{
  "num_hidden_layers": 26,
  "num_key_value_heads": 1,
  "head_dim": 64,
  "intermediate_size": 1792
}
MLP neurons of a small language model. Each row is named by its layer, matrix (up: input weights) and neuron, and shows model dimensions 80-207. Each number is 50 + 10 x the weight over its row's rms, rounded and kept within 0 to 99.
Before each neuron's rows, "fires on" lists the tokens most often at its 100 highest values on Wikipedia text that the model never trained on.

fires on: "ed", "d", " place", " found", "ated", " held"
L13.up1186:34 59 42 66 66 54 41 53 34 58 39 34 53 44 34 62 53 63 43 42 57 58 58 50 42 58 58 29 52 34 46 49 42 50 29 48 50 75 40 49 73 54 48 35 35 48 40 50 48 40 39 43 55 49 22 38 50 57 49 44 46 66 50 40 46 52 45 57 63 19 45 76 42 60 49 38 57 60 56 38 56 53 52 50 57 52 43 56 55 53 48 52 58 48 53 79 48 43 59 48 58 49 56 52 59 54 51 58 46 50 59 53 57 55 70 46 76 62 49 57 56 46 70 42 56 34 53 40

fires on: " of", ":", " by", " to", " "
L8.up479:49 46 62 60 57 47 49 65 41 70 39 53 34 65 43 49 31 40 71 41 50 48 64 24 46 62 53 50 27 51 55 49 46 46 54 41 52 50 57 39 44 31 63 40 39 46 50 68 47 46 40 40 59 51 44 60 56 56 58 41 58 54 55 60 78 57 47 48 62 42 42 55 54 55 57 55 56 60 70 43 57 53 66 44 49 56 48 26 48 51 56 53 36 56 52 50 56 70 52 39 47 53 51 49 62 71 48 50 30 49 47 37 38 43 45 57 43 49 52 51 68 30 51 75 58 71 42 63

fires on: "th", "ar", "ed", "ly", ".", "-"
L8.up1708:56 41 59 45 40 49 65 56 40 45 50 64 75 55 50 43 40 64 48 35 49 50 51 56 49 43 54 50 39 47 50 50 45 56 47 61 72 59 47 38 52 42 35 38 45 52 54 51 57 48 42 46 38 32 48 61 56 53 62 56 41 38 49 52 58 27 45 40 44 35 54 43 58 41 49 47 46 61 59 35 60 65 38 39 64 43 45 49 64 40 38 54 47 46 54 51 60 56 28 67 34 71 46 42 58 40 42 58 53 63 50 61 54 47 56 49 62 62 55 54 61 45 63 40 39 49 40 55

fires on: " of", "ed", "c", "d", " di"
L8.up1241:43 52 49 68 52 56 47 56 59 59 45 60 48 47 48 48 42 34 61 55 57 35 49 50 37 46 48 42 54 42 69 52 39 57 59 40 45 53 48 52 54 49 56 49 56 52 45 38 45 40 40 52 45 46 33 69 63 57 40 38 57 54 40 44 57 57 43 55 58 33 46 63 51 62 34 55 80 60 56 31 50 46 51 33 67 52 48 58 55 55 47 73 51 61 44 49 63 72 48 32 41 62 47 62 49 45 46 43 33 45 45 54 53 48 60 34 66 64 37 59 46 60 48 48 55 62 41 55

fires on: "s", "ly", "is", "ter", "l"
L8.up1555:36 52 41 56 55 66 54 57 46 50 51 49 45 51 53 36 65 52 60 43 39 50 40 39 42 30 54 50 46 36 47 64 53 48 43 39 54 40 53 58 37 42 56 53 59 60 59 60 66 44 38 47 49 47 42 41 37 26 50 51 47 40 35 51 44 42 46 63 35 32 39 62 35 47 63 71 52 55 56 33 54 55 33 45 51 40 50 55 83 71 50 55 52 48 33 64 50 39 48 51 55 52 58 65 56 46 43 41 56 59 64 57 61 32 63 45 49 41 57 64 45 55 41 58 46 39 45 62

fires on: "-", "al", "ed", "ation", " |", " "
L8.up861:45 46 63 60 62 62 52 58 60 58 46 52 66 56 39 47 46 66 50 70 56 54 48 47 47 26 62 66 66 59 54 57 53 55 39 54 50 41 46 61 52 44 56 37 44 41 60 50 49 56 62 41 38 39 41 50 44 52 65 40 51 64 31 41 37 31 48 59 58 40 34 40 56 53 52 62 55 52 48 40 43 73 44 56 41 44 53 48 64 43 41 61 35 51 39 42 57 60 42 38 28 57 57 47 51 45 55 64 44 57 61 57 52 51 49 60 53 70 52 50 44 49 56 38 25 52 60 61

fires on: "e", "re", "n", "ction", "'"
L13.up1203:57 58 39 42 52 48 55 51 46 42 44 59 35 42 47 52 39 65 51 44 20 38 64 38 54 44 63 63 73 50 44 65 39 44 74 50 65 49 51 38 35 31 52 44 62 60 78 48 59 55 61 43 61 50 63 39 39 37 44 54 46 51 41 32 49 57 56 53 25 38 47 19 42 44 59 50 44 48 63 36 56 57 59 45 61 51 59 39 52 46 58 62 45 46 46 45 47 37 41 47 28 38 53 66 35 52 44 51 50 30 43 50 47 52 57 52 54 57 49 62 31 47 67 40 51 45 54 49

fires on: " |", " (", "\n", "|", ","
L13.up1682:52 50 66 49 34 49 27 61 35 55 48 54 58 47 54 58 37 51 44 47 63 50 48 42 50 65 45 49 55 50 48 54 53 47 59 53 59 49 51 45 48 35 52 44 44 62 64 49 72 63 58 58 51 46 45 43 41 50 49 51 41 53 49 35 57 55 40 47 54 62 35 47 53 52 52 34 69 56 41 44 69 31 29 52 33 59 51 46 38 57 40 60 39 54 35 38 51 45 44 45 45 53 48 63 56 51 57 42 71 41 37 83 54 54 71 34 42 40 39 60 54 48 62 42 42 49 29 70

fires on: "-", "ing", " ", "ic", "w", "amp"
L8.up450:41 44 56 37 41 49 59 46 46 48 26 67 49 58 44 45 47 43 38 52 42 54 52 57 49 43 42 44 63 48 63 61 44 74 47 44 56 49 39 57 45 37 50 42 49 31 53 41 67 58 63 54 55 57 62 49 38 33 62 39 67 55 26 21 51 48 74 56 37 54 46 51 49 69 37 48 59 47 47 45 52 56 47 70 45 52 38 50 55 34 63 45 57 58 57 39 66 56 53 39 47 50 63 50 67 42 58 65 50 38 56 63 52 57 55 47 65 47 47 49 67 55 66 64 30 45 57 67

fires on: " ", "ir", "-", " =", " (", "and"
L13.up1245:29 42 52 55 58 54 54 50 31 55 53 54 63 46 59 51 43 43 53 58 44 57 56 45 67 45 45 39 61 47 58 65 53 60 55 39 58 47 30 53 52 44 74 50 42 69 51 46 62 54 49 44 41 45 55 46 51 50 48 33 45 65 42 38 39 56 48 57 32 52 32 28 46 44 58 35 41 48 53 39 78 60 60 52 54 63 67 49 57 56 38 38 51 49 49 42 37 63 63 48 46 51 61 56 41 60 27 37 61 53 56 69 47 59 59 53 23 35 46 67 52 46 49 35 51 50 48 58

fires on: " to", " a", "p", "ra", "e", ":"
L8.up461:57 34 37 66 42 50 41 52 64 55 56 38 39 38 42 48 42 38 53 36 52 42 54 38 45 48 62 63 56 44 53 35 57 64 66 52 51 59 54 48 40 54 52 48 48 60 59 44 34 37 47 70 53 58 37 67 47 49 48 41 56 73 60 62 70 58 55 51 53 53 33 42 34 49 54 51 58 67 65 47 56 61 49 48 56 54 28 45 46 59 47 33 60 60 46 51 49 37 48 30 42 72 50 47 54 53 59 61 36 67 44 57 58 53 43 65 45 56 44 43 72 37 58 49 60 67 60 51

fires on: "s", "d", " ", "-", "t", "ant"
L8.up1234:46 47 48 47 44 54 49 43 54 46 44 53 76 46 32 57 55 42 73 65 48 60 71 50 41 05 63 46 45 50 70 62 51 52 62 40 51 41 49 42 37 46 50 44 56 45 59 49 52 30 60 53 32 45 42 54 44 58 60 57 69 58 45 52 50 50 46 58 66 43 43 47 41 63 43 50 45 64 53 37 64 54 37 51 49 47 42 38 70 60 53 50 53 51 43 58 49 44 45 52 44 63 55 28 50 43 41 34 66 45 24 31 55 56 51 40 51 72 50 43 52 53 45 48 36 67 40 55

fires on: "se", "th", "m", "M", "ed"
L13.up867:37 62 54 38 48 47 59 61 29 63 34 36 53 43 45 69 59 54 57 43 44 39 44 57 25 43 47 56 59 36 64 34 35 52 72 55 56 42 56 58 55 55 71 51 56 59 53 50 68 49 42 53 52 51 47 40 58 43 66 60 53 46 54 45 48 79 34 52 50 52 54 48 50 45 63 54 44 73 53 55 45 49 55 54 55 33 56 57 56 56 49 45 55 59 49 45 44 50 36 50 22 31 39 58 48 39 48 53 34 38 51 47 48 52 52 62 53 72 36 53 48 48 51 54 39 43 55 48

fires on: " ", " =", " |", " ("
L13.up246:58 53 53 38 52 51 52 59 47 65 56 35 46 39 47 52 46 43 66 56 71 63 63 45 54 57 57 56 60 43 42 67 38 54 45 42 55 60 36 58 45 41 55 30 60 56 69 54 43 79 45 41 47 48 55 47 54 51 53 47 59 69 48 52 51 68 44 43 42 50 40 41 43 27 66 61 52 51 32 46 73 53 47 56 58 58 74 46 46 49 61 65 75 62 42 44 47 47 55 53 29 40 58 58 42 59 40 35 63 48 43 55 55 44 49 42 44 42 32 63 60 64 51 46 44 44 53 59

fires on: "s", "t", "-", "ra", "d"
L8.up632:59 40 31 41 59 76 31 64 58 36 51 53 46 38 36 41 38 41 51 34 41 57 53 66 46 63 35 41 51 33 29 80 55 52 67 43 51 51 52 61 39 64 40 43 49 60 48 56 47 54 57 41 62 55 46 57 45 43 44 53 37 35 51 43 63 46 52 80 54 45 31 42 46 61 65 46 52 53 50 40 67 62 37 43 49 42 29 59 45 50 41 52 47 47 49 62 45 44 48 59 45 63 52 48 49 42 43 40 53 57 48 59 50 32 64 74 40 40 64 53 32 44 27 55 48 47 35 48

fires on: "n", " York", "N", "en", "-"
L13.up808:70 56 45 59 34 38 55 67 41 49 42 42 57 39 64 67 44 56 40 56 46 54 58 49 62 41 67 49 68 46 52 53 36 55 42 24 48 58 47 42 24 53 39 47 44 69 47 59 44 46 40 61 51 54 67 45 46 48 44 71 65 52 44 40 49 44 58 71 49 46 44 20 60 48 52 30 47 42 53 44 59 60 38 58 35 63 32 66 60 46 37 53 38 65 55 55 50 27 53 56 63 38 59 63 47 54 42 46 46 32 35 54 54 51 32 40 54 54 32 39 39 44 54 59 49 46 35 56

fires on: "re", "ber", "et", " 1", "la", "ly"
L8.up1252:67 44 66 44 51 52 35 54 49 50 61 54 40 58 49 47 57 41 44 46 56 36 33 50 39 36 48 41 61 51 57 64 51 37 68 36 48 53 49 50 41 40 44 46 47 37 46 49 58 50 58 51 75 51 57 60 50 54 42 52 40 68 39 47 64 30 40 77 42 46 38 38 60 57 50 51 36 57 52 46 55 45 48 44 41 49 56 65 59 57 45 67 56 62 57 13 52 55 43 53 46 56 55 56 68 52 34 42 54 47 42 41 56 56 44 49 33 70 38 42 50 37 60 48 39 53 57 33

fires on: "li", "i", "ha"
L8.up707:48 33 53 49 47 71 47 50 35 44 55 49 46 48 60 48 57 47 59 64 53 43 64 24 46 68 57 39 60 35 63 55 44 63 65 45 57 58 47 37 54 41 57 59 48 56 50 35 45 52 54 55 51 56 52 51 55 76 52 44 44 67 45 42 65 49 42 47 50 38 52 40 55 38 55 51 34 66 60 43 38 55 42 41 47 50 47 57 47 55 44 66 59 38 55 48 46 35 46 25 54 26 51 39 52 49 41 61 45 58 38 46 49 65 30 65 50 42 43 59 39 45 42 56 47 48 73 46

fires on: " re", "ed", " is", " in", " as", " "
L13.up1489:23 62 72 55 49 50 59 30 24 69 53 17 50 37 48 52 44 56 43 49 58 49 49 40 54 54 66 51 67 41 44 48 34 59 58 50 54 45 44 63 52 57 55 43 54 67 50 44 52 49 53 51 47 48 47 51 39 68 65 42 51 55 55 57 57 59 60 53 38 65 55 59 60 43 46 45 63 47 65 55 47 61 47 55 62 45 55 30 27 66 34 45 61 39 53 58 40 45 58 36 58 37 43 50 46 70 62 38 51 57 46 49 63 43 53 49 49 65 53 57 56 36 57 52 44 62 57 54

fires on: "u", "ur", "e", "f", "l"
L8.up635:44 40 71 46 57 57 45 59 40 57 47 50 41 51 63 49 38 56 40 39 36 43 44 43 56 39 56 35 28 42 52 48 30 71 53 46 36 53 35 47 55 26 58 50 41 65 52 61 46 58 32 40 62 37 35 58 54 58 58 43 55 45 32 68 52 54 56 44 50 40 56 45 50 43 60 47 41 44 39 52 51 59 46 64 30 41 52 43 54 39 47 44 53 40 31 54 50 47 51 60 56 50 66 45 50 54 58 49 32 50 53 73 51 49 51 40 40 40 39 40 72 49 54 50 57 43 52 51

fires on: " |", " ", "hy", "U", ".", "j"
L8.up1348:52 21 61 52 48 42 50 47 62 40 57 56 52 61 46 55 58 48 49 58 46 30 35 45 72 46 38 58 57 44 41 64 40 48 54 41 60 35 56 45 42 53 41 40 53 41 51 59 57 54 50 64 44 57 59 61 59 64 52 41 52 36 29 52 44 48 40 55 49 51 43 37 49 34 43 62 61 69 58 36 56 43 56 58 53 58 52 48 58 64 47 46 56 66 47 39 56 58 44 65 56 51 48 38 41 54 55 59 50 74 63 38 24 56 50 57 23 38 40 48 47 49 49 39 52 66 50 44

fires on: "n", "on", "-", " year", "in", "we"
L8.up377:61 40 36 47 42 40 56 60 45 44 26 45 40 45 32 47 42 60 37 34 45 51 70 50 53 21 61 44 78 39 54 53 40 66 49 41 47 19 57 52 27 51 46 47 54 69 52 56 59 42 39 51 56 65 55 55 60 45 66 47 59 36 46 53 68 56 54 42 26 53 50 46 60 54 66 48 49 40 53 39 54 55 38 46 59 50 57 56 65 71 44 48 50 46 40 58 46 75 28 43 46 39 58 61 44 47 41 48 46 43 53 44 42 48 36 30 55 52 62 37 49 38 49 38 49 67 42 40

fires on: " a", "al", "log", "ti", "z"
L13.up301:40 40 37 46 30 72 55 59 55 53 51 39 51 50 41 50 60 60 40 60 43 16 50 52 29 56 56 44 58 43 27 52 36 53 60 50 75 40 36 41 34 50 52 56 49 52 50 39 55 33 52 65 53 44 66 51 45 42 52 50 44 45 53 46 48 58 47 61 52 54 40 48 43 51 45 41 69 48 50 44 65 54 60 47 32 57 50 56 37 42 49 61 43 29 49 70 56 40 62 44 65 51 53 51 40 32 57 37 55 55 34 58 39 51 53 49 57 44 48 47 49 44 57 40 42 61 44 63

fires on: "est", "-", "t", "s", "ct", " "
L8.up964:54 40 56 47 52 78 59 48 53 46 33 57 52 46 50 66 39 52 49 37 39 52 65 43 46 49 57 64 55 63 73 40 42 62 50 45 59 48 47 55 50 39 30 56 38 50 53 65 56 65 51 43 30 38 48 44 47 33 34 52 49 49 32 38 49 48 50 54 59 52 44 52 50 42 47 43 56 62 58 59 57 52 54 84 47 50 62 40 68 49 42 54 47 58 41 34 49 52 59 54 12 54 60 59 45 48 60 50 59 33 25 40 44 49 55 57 53 58 44 59 52 61 43 47 25 56 48 50

fires on: "vi", "ce", "n", "on", "b", "g"
L13.up1447:36 58 70 42 44 68 46 49 42 69 45 52 39 36 43 46 57 31 51 57 62 28 55 39 45 50 51 45 53 34 40 44 45 42 70 40 58 42 46 44 46 35 73 57 47 32 54 59 49 52 26 49 64 53 67 44 43 54 56 46 48 49 67 53 47 70 70 49 48 58 36 50 65 59 55 41 59 47 69 55 51 41 59 36 68 48 52 48 49 54 41 58 37 57 67 58 45 61 45 54 52 22 60 43 51 51 44 44 49 52 65 52 43 50 59 73 56 54 57 52 44 52 56 49 48 39 43 62

fires on: "est", "d", "-", "spect", "ed", "th"
L8.up956:45 62 47 50 50 61 48 32 59 79 46 54 46 34 42 47 47 42 42 37 42 56 53 32 31 60 35 59 65 50 54 57 33 44 42 60 52 40 40 42 60 38 51 48 50 49 50 62 59 49 37 40 43 42 61 69 52 54 58 38 51 53 41 66 44 75 73 39 46 55 40 53 40 47 54 48 64 31 68 46 54 56 60 46 44 45 49 44 49 53 43 43 38 73 40 47 88 50 59 52 45 46 58 53 53 41 46 53 52 56 34 52 37 46 60 50 39 44 51 41 40 41 60 65 33 44 65 38

fires on: "er", "n", "le", "ol", " m", "it"
L13.up437:43 45 47 68 57 63 49 69 39 52 39 44 35 44 47 44 55 44 37 51 46 52 56 54 57 59 42 53 52 43 47 43 38 50 40 43 51 40 51 58 49 38 64 47 45 46 50 41 65 42 42 55 67 60 46 39 45 63 69 44 36 62 38 21 54 59 57 56 46 61 45 43 70 47 62 60 36 50 70 51 55 48 50 56 68 43 42 33 67 63 61 63 49 45 56 47 43 32 69 35 57 35 54 49 45 68 59 56 33 58 51 57 60 35 61 57 43 38 66 62 46 60 53 45 43 47 63 57

fires on: "ed", "ing", " Total", "d"
L8.up1349:35 48 53 62 44 52 53 60 32 65 38 41 60 47 51 45 45 56 42 43 43 52 58 48 45 48 40 30 54 55 37 56 25 60 45 44 57 46 39 47 54 50 57 57 36 56 59 53 43 41 38 39 45 43 67 57 50 46 62 42 41 49 51 63 67 59 43 50 61 52 43 45 42 54 65 40 47 62 53 50 72 58 48 59 58 42 46 51 53 34 38 50 48 33 51 35 69 43 55 23 47 58 48 50 56 48 50 52 56 52 37 45 62 44 59 34 59 65 45 63 49 55 36 44 54 35 54 55

fires on: "an", "0"
L13.up848:42 25 69 52 51 56 47 57 44 63 45 41 40 41 43 62 45 64 52 34 65 68 67 64 47 37 47 51 54 61 43 45 50 64 45 46 48 51 50 56 52 68 55 52 50 52 53 28 48 54 39 43 62 52 61 49 37 52 68 44 71 48 44 45 45 41 54 49 48 52 57 49 45 45 41 65 31 50 59 42 59 53 43 59 63 46 62 49 60 39 45 48 50 44 39 66 39 67 59 57 54 50 59 57 46 55 51 53 47 56 36 37 55 38 38 52 50 53 59 45 32 68 58 41 44 58 43 58

fires on: "le", " Li", "hi", "wi", "ri", "li"
L8.up126:53 49 71 70 34 58 57 52 48 56 70 56 46 60 65 48 40 38 62 36 62 52 51 37 48 43 58 46 55 48 79 45 53 69 50 48 41 62 44 52 64 42 67 52 40 50 50 44 62 65 56 51 64 47 63 46 57 54 54 52 59 42 53 48 46 57 33 67 42 42 41 49 62 36 57 46 69 76 60 39 51 55 57 60 47 44 38 51 50 49 66 71 54 54 49 49 49 32 59 31 52 42 57 46 42 47 40 64 42 71 58 58 44 42 55 50 44 44 43 50 61 48 55 57 47 35 54 54

fires on: " Ma", "b", " Mo", "n", "a"
L8.up1035:37 51 48 47 33 59 44 50 49 57 50 61 64 47 34 53 46 50 54 40 62 25 38 59 45 51 65 48 55 50 62 54 39 70 54 45 57 48 42 45 63 31 60 44 45 52 64 51 61 53 33 51 56 54 65 50 51 64 56 55 55 47 44 43 38 52 46 62 47 41 34 61 59 59 71 45 56 43 40 65 39 54 42 35 59 44 52 51 56 44 32 44 54 50 44 58 42 52 56 41 38 50 58 51 24 20 42 45 38 48 61 55 43 39 46 57 48 61 42 73 45 48 47 43 54 55 47 52

fires on: "z", "al", "il", "ed", "s", "ish"
L8.up733:42 35 57 48 43 53 42 52 43 45 56 50 63 43 43 54 32 74 54 46 26 46 76 29 36 35 58 49 55 39 32 59 54 55 56 42 46 37 67 40 27 46 50 43 43 67 65 43 20 64 31 39 46 56 59 60 51 46 59 62 58 45 51 53 69 67 30 52 59 28 33 37 31 36 49 40 53 46 37 64 42 56 48 58 38 55 63 47 45 61 31 41 49 55 42 56 41 38 38 57 50 44 66 33 43 58 54 32 52 39 38 46 42 45 51 43 55 55 45 38 46 29 64 33 60 35 51 28

fires on: "il", " his", "s", "li", "l", "ri"
L13.up942:41 39 52 55 54 49 43 61 53 51 45 35 45 58 66 49 61 73 53 31 52 34 46 27 49 34 45 48 36 31 47 47 62 42 42 51 46 50 44 52 52 52 60 46 54 59 43 52 54 47 51 45 43 52 44 40 34 45 48 55 78 42 53 61 70 79 34 51 39 34 44 43 40 24 65 46 41 54 47 49 54 48 41 54 41 54 50 60 38 62 51 61 39 60 45 61 42 37 42 67 61 55 49 62 60 68 44 37 41 52 46 56 61 49 53 38 52 57 48 61 40 47 66 52 48 60 48 45

fires on: "um", "ha", "us", "a", "ang", "gu"
L13.up491:62 36 57 58 44 58 46 60 46 39 42 65 64 53 61 35 71 42 48 47 67 57 57 27 40 56 53 34 76 36 51 44 60 45 60 53 59 66 36 68 47 46 52 42 44 34 43 52 53 46 58 54 62 41 57 49 37 60 55 35 52 65 50 32 54 46 53 39 70 51 47 44 61 49 47 47 46 56 46 29 54 56 38 59 36 35 28 50 48 56 53 56 36 40 47 45 49 49 24 44 52 35 54 67 69 29 73 54 51 57 49 40 50 54 50 48 36 57 49 50 49 53 57 70 45 48 43 51

fires on: "-", ".", "er", " (", "or"
L13.up515:45 52 28 46 51 44 43 47 46 50 43 46 25 56 35 39 42 49 57 32 49 48 51 43 55 49 40 38 40 51 65 57 49 43 54 42 62 43 43 49 47 37 59 52 53 65 47 65 59 52 63 47 63 78 34 60 44 53 62 55 42 56 50 57 50 40 46 62 35 42 51 55 45 62 75 42 61 51 45 47 57 60 52 61 50 68 59 54 41 64 35 58 59 48 53 52 55 35 52 50 52 48 51 36 50 66 59 56 47 55 49 59 32 25 56 59 47 31 57 45 47 38 53 40 34 64 38 51

fires on: "re", "ter", " part", "ction", "equ", "st"
L13.up1326:66 59 61 43 48 56 40 70 51 56 58 40 44 54 48 35 56 72 60 41 35 31 38 48 43 64 69 60 65 54 31 63 54 44 49 65 64 66 50 52 37 41 45 49 40 43 58 41 58 52 60 82 43 48 52 50 49 44 45 58 42 47 38 33 73 42 56 46 51 44 43 50 55 44 42 42 37 24 38 37 53 58 54 41 46 46 39 48 59 51 68 44 30 61 54 51 45 42 37 57 24 42 68 36 60 46 37 41 76 51 41 42 34 47 42 56 42 57 51 55 40 34 53 43 52 42 44 47

fires on: "ed", "en", "ous"
L8.up480:44 66 67 55 51 53 58 39 34 75 29 41 54 33 56 44 39 44 44 64 67 46 43 46 26 52 55 49 44 46 68 42 34 61 55 46 47 52 49 48 60 48 47 33 50 34 48 44 40 46 24 39 44 59 62 52 46 56 54 54 52 41 30 51 62 71 54 55 51 46 59 29 36 48 53 52 65 63 64 48 68 59 55 43 56 21 61 56 41 52 47 36 49 56 56 54 60 43 52 40 46 49 47 47 58 43 54 49 37 65 45 48 64 51 50 44 51 60 61 57 58 36 49 46 61 52 57 41

fires on: ";", " |", " ", " 1"
L8.up1712:55 58 62 46 32 64 39 54 61 50 64 64 59 61 38 41 57 31 37 55 43 40 36 49 48 37 52 42 61 42 32 43 54 64 53 54 54 57 58 39 55 64 48 39 40 35 70 43 52 57 62 48 49 34 50 46 50 46 52 37 52 50 19 54 44 40 63 47 44 39 42 36 42 47 40 52 51 60 60 46 60 60 66 53 39 36 50 49 51 29 65 60 42 54 53 45 43 51 60 40 42 65 61 30 48 51 59 54 58 46 38 31 51 48 41 47 43 59 43 55 66 48 44 49 53 57 40 54

fires on: "re", "er", "ro", "le", "ver", "vi"
L13.up1173:60 54 56 45 44 48 45 64 62 49 46 42 44 67 40 52 37 39 49 46 48 44 54 35 50 62 51 51 61 51 51 25 54 44 37 50 38 54 46 60 46 38 46 54 38 59 46 42 52 46 50 45 66 73 59 36 61 50 48 41 36 53 38 45 56 48 34 66 40 42 48 41 50 53 50 55 48 36 61 54 74 57 68 53 51 55 57 67 47 53 63 55 56 59 37 38 46 48 69 42 37 41 61 35 42 44 43 45 44 53 65 67 63 39 54 64 36 51 56 64 41 40 75 51 38 61 47 45

fires on: "ar", "el", "l", "hi", "ha", "ib"
L13.up1356:44 47 50 66 42 77 40 51 42 45 51 47 54 48 39 57 56 53 50 33 48 47 55 49 53 37 43 47 70 39 56 48 26 42 52 51 57 56 40 47 55 48 44 51 49 54 58 31 64 53 61 53 47 47 47 37 52 50 45 41 32 49 38 38 48 50 44 61 47 53 45 49 36 62 71 43 48 65 76 21 45 58 38 36 36 42 44 58 47 74 49 53 59 54 52 47 33 51 57 51 61 28 45 52 60 55 61 55 52 48 32 46 59 52 36 46 41 65 60 45 57 45 46 58 52 59 51 58

fires on: " |", " 1", ";", "a", "re", " 2"
L13.up329:42 59 71 49 42 61 45 48 57 35 50 46 57 53 37 46 69 57 48 44 40 26 31 52 46 31 38 55 67 62 47 49 57 58 55 38 55 60 65 57 35 56 50 34 51 37 44 50 49 56 58 42 62 46 40 72 66 51 60 30 51 55 44 42 56 54 48 67 39 44 39 15 40 63 62 46 24 55 63 40 56 48 46 53 49 49 53 44 45 30 40 57 40 54 46 30 50 33 35 63 54 42 55 54 57 43 48 47 40 33 46 63 53 32 36 57 39 53 46 56 40 51 46 52 53 50 68 50

fires on: "co", "l", "lo", "ha", "go"
L13.up288:44 44 31 48 54 60 45 44 44 32 50 50 46 38 57 56 35 66 66 47 48 43 56 51 50 44 58 53 55 38 45 57 40 58 73 38 58 57 45 58 55 54 59 59 46 73 49 31 54 51 61 59 52 32 57 33 32 49 54 61 49 65 48 45 61 36 42 59 37 47 43 40 50 59 59 67 41 60 44 45 53 52 40 52 31 49 59 50 52 54 38 48 54 46 38 51 46 44 44 58 50 49 50 54 39 64 21 54 59 45 50 58 15 47 45 68 40 60 64 64 61 35 47 55 55 44 52 39

fires on: "ri", "re", " Ra", " show", " be", " play"
L13.up907:32 63 67 54 38 62 59 49 46 55 61 58 52 61 38 47 48 50 40 52 53 46 65 47 58 54 48 40 63 37 64 70 42 59 62 22 51 51 48 54 66 55 58 38 53 63 46 46 39 45 50 41 50 56 26 53 43 52 40 46 45 48 51 46 42 50 58 54 65 44 47 44 59 42 43 57 46 48 60 47 67 48 51 50 64 47 53 51 60 54 56 80 64 40 50 40 40 44 56 42 55 29 47 49 39 69 37 48 52 54 53 53 64 59 46 43 47 69 44 51 59 62 56 55 53 73 52 52

fires on: " |", " 0", " 1", " (", " "
L13.up64:44 50 59 47 53 52 37 52 54 46 43 51 45 51 29 52 52 38 43 52 40 26 33 59 52 49 46 56 72 35 61 46 63 39 52 42 52 58 56 46 53 53 49 24 55 43 55 46 60 60 50 51 57 62 46 46 46 50 60 48 54 49 42 47 47 36 57 45 50 41 40 43 38 55 74 44 43 49 54 46 53 40 49 39 56 47 49 64 41 41 50 37 34 56 50 81 57 55 47 37 61 36 61 34 70 61 46 44 60 33 26 45 40 41 52 52 35 54 56 55 46 41 62 37 40 64 57 60

fires on: "ur", "t", "ac", "m", "it", "e"
L8.up1339:53 44 51 47 62 60 45 50 39 60 34 42 43 51 61 44 48 61 49 44 55 30 50 42 48 40 60 50 53 54 54 47 35 59 53 42 48 64 58 62 59 29 50 42 59 69 64 64 38 72 62 58 56 36 63 55 48 29 51 49 47 49 26 52 62 50 68 37 42 61 44 40 39 57 60 51 43 46 41 54 54 49 67 61 45 35 58 51 46 69 32 53 61 56 55 47 45 43 49 61 52 54 62 33 67 63 53 40 52 54 42 67 50 45 66 72 47 43 59 53 58 57 50 52 54 44 49 57

fires on: "s", "fe", "se", "t", "ce", "n"
L8.up1538:56 58 46 48 46 45 28 44 50 48 47 72 38 44 43 55 48 35 60 56 52 43 47 53 33 65 61 43 49 40 56 65 55 55 76 54 55 51 45 47 50 36 55 45 57 37 50 56 55 47 41 48 58 55 55 43 39 39 55 49 44 44 59 61 48 56 53 44 53 56 51 51 59 47 55 76 40 54 54 79 55 46 64 50 54 55 52 61 57 27 53 74 54 45 61 50 49 46 41 50 39 42 68 46 54 60 62 41 40 60 42 52 44 59 52 74 53 48 40 49 58 50 48 71 45 61 36 54

fires on: "z", "s", "th", "d", "ed", "ment"
L8.up225:51 40 41 48 59 72 48 39 57 48 59 42 49 39 36 46 41 56 35 40 41 59 52 44 57 68 36 36 63 42 57 74 40 48 51 42 58 53 53 59 30 47 53 59 47 47 53 46 52 63 50 61 68 50 50 66 46 50 74 52 59 45 44 66 59 61 67 58 45 46 40 56 42 61 49 43 59 64 35 44 49 55 66 65 73 42 44 58 59 42 37 40 51 35 54 50 72 42 45 50 47 57 64 44 49 58 49 55 69 38 57 54 39 38 52 62 34 73 52 44 48 47 57 51 55 41 51 56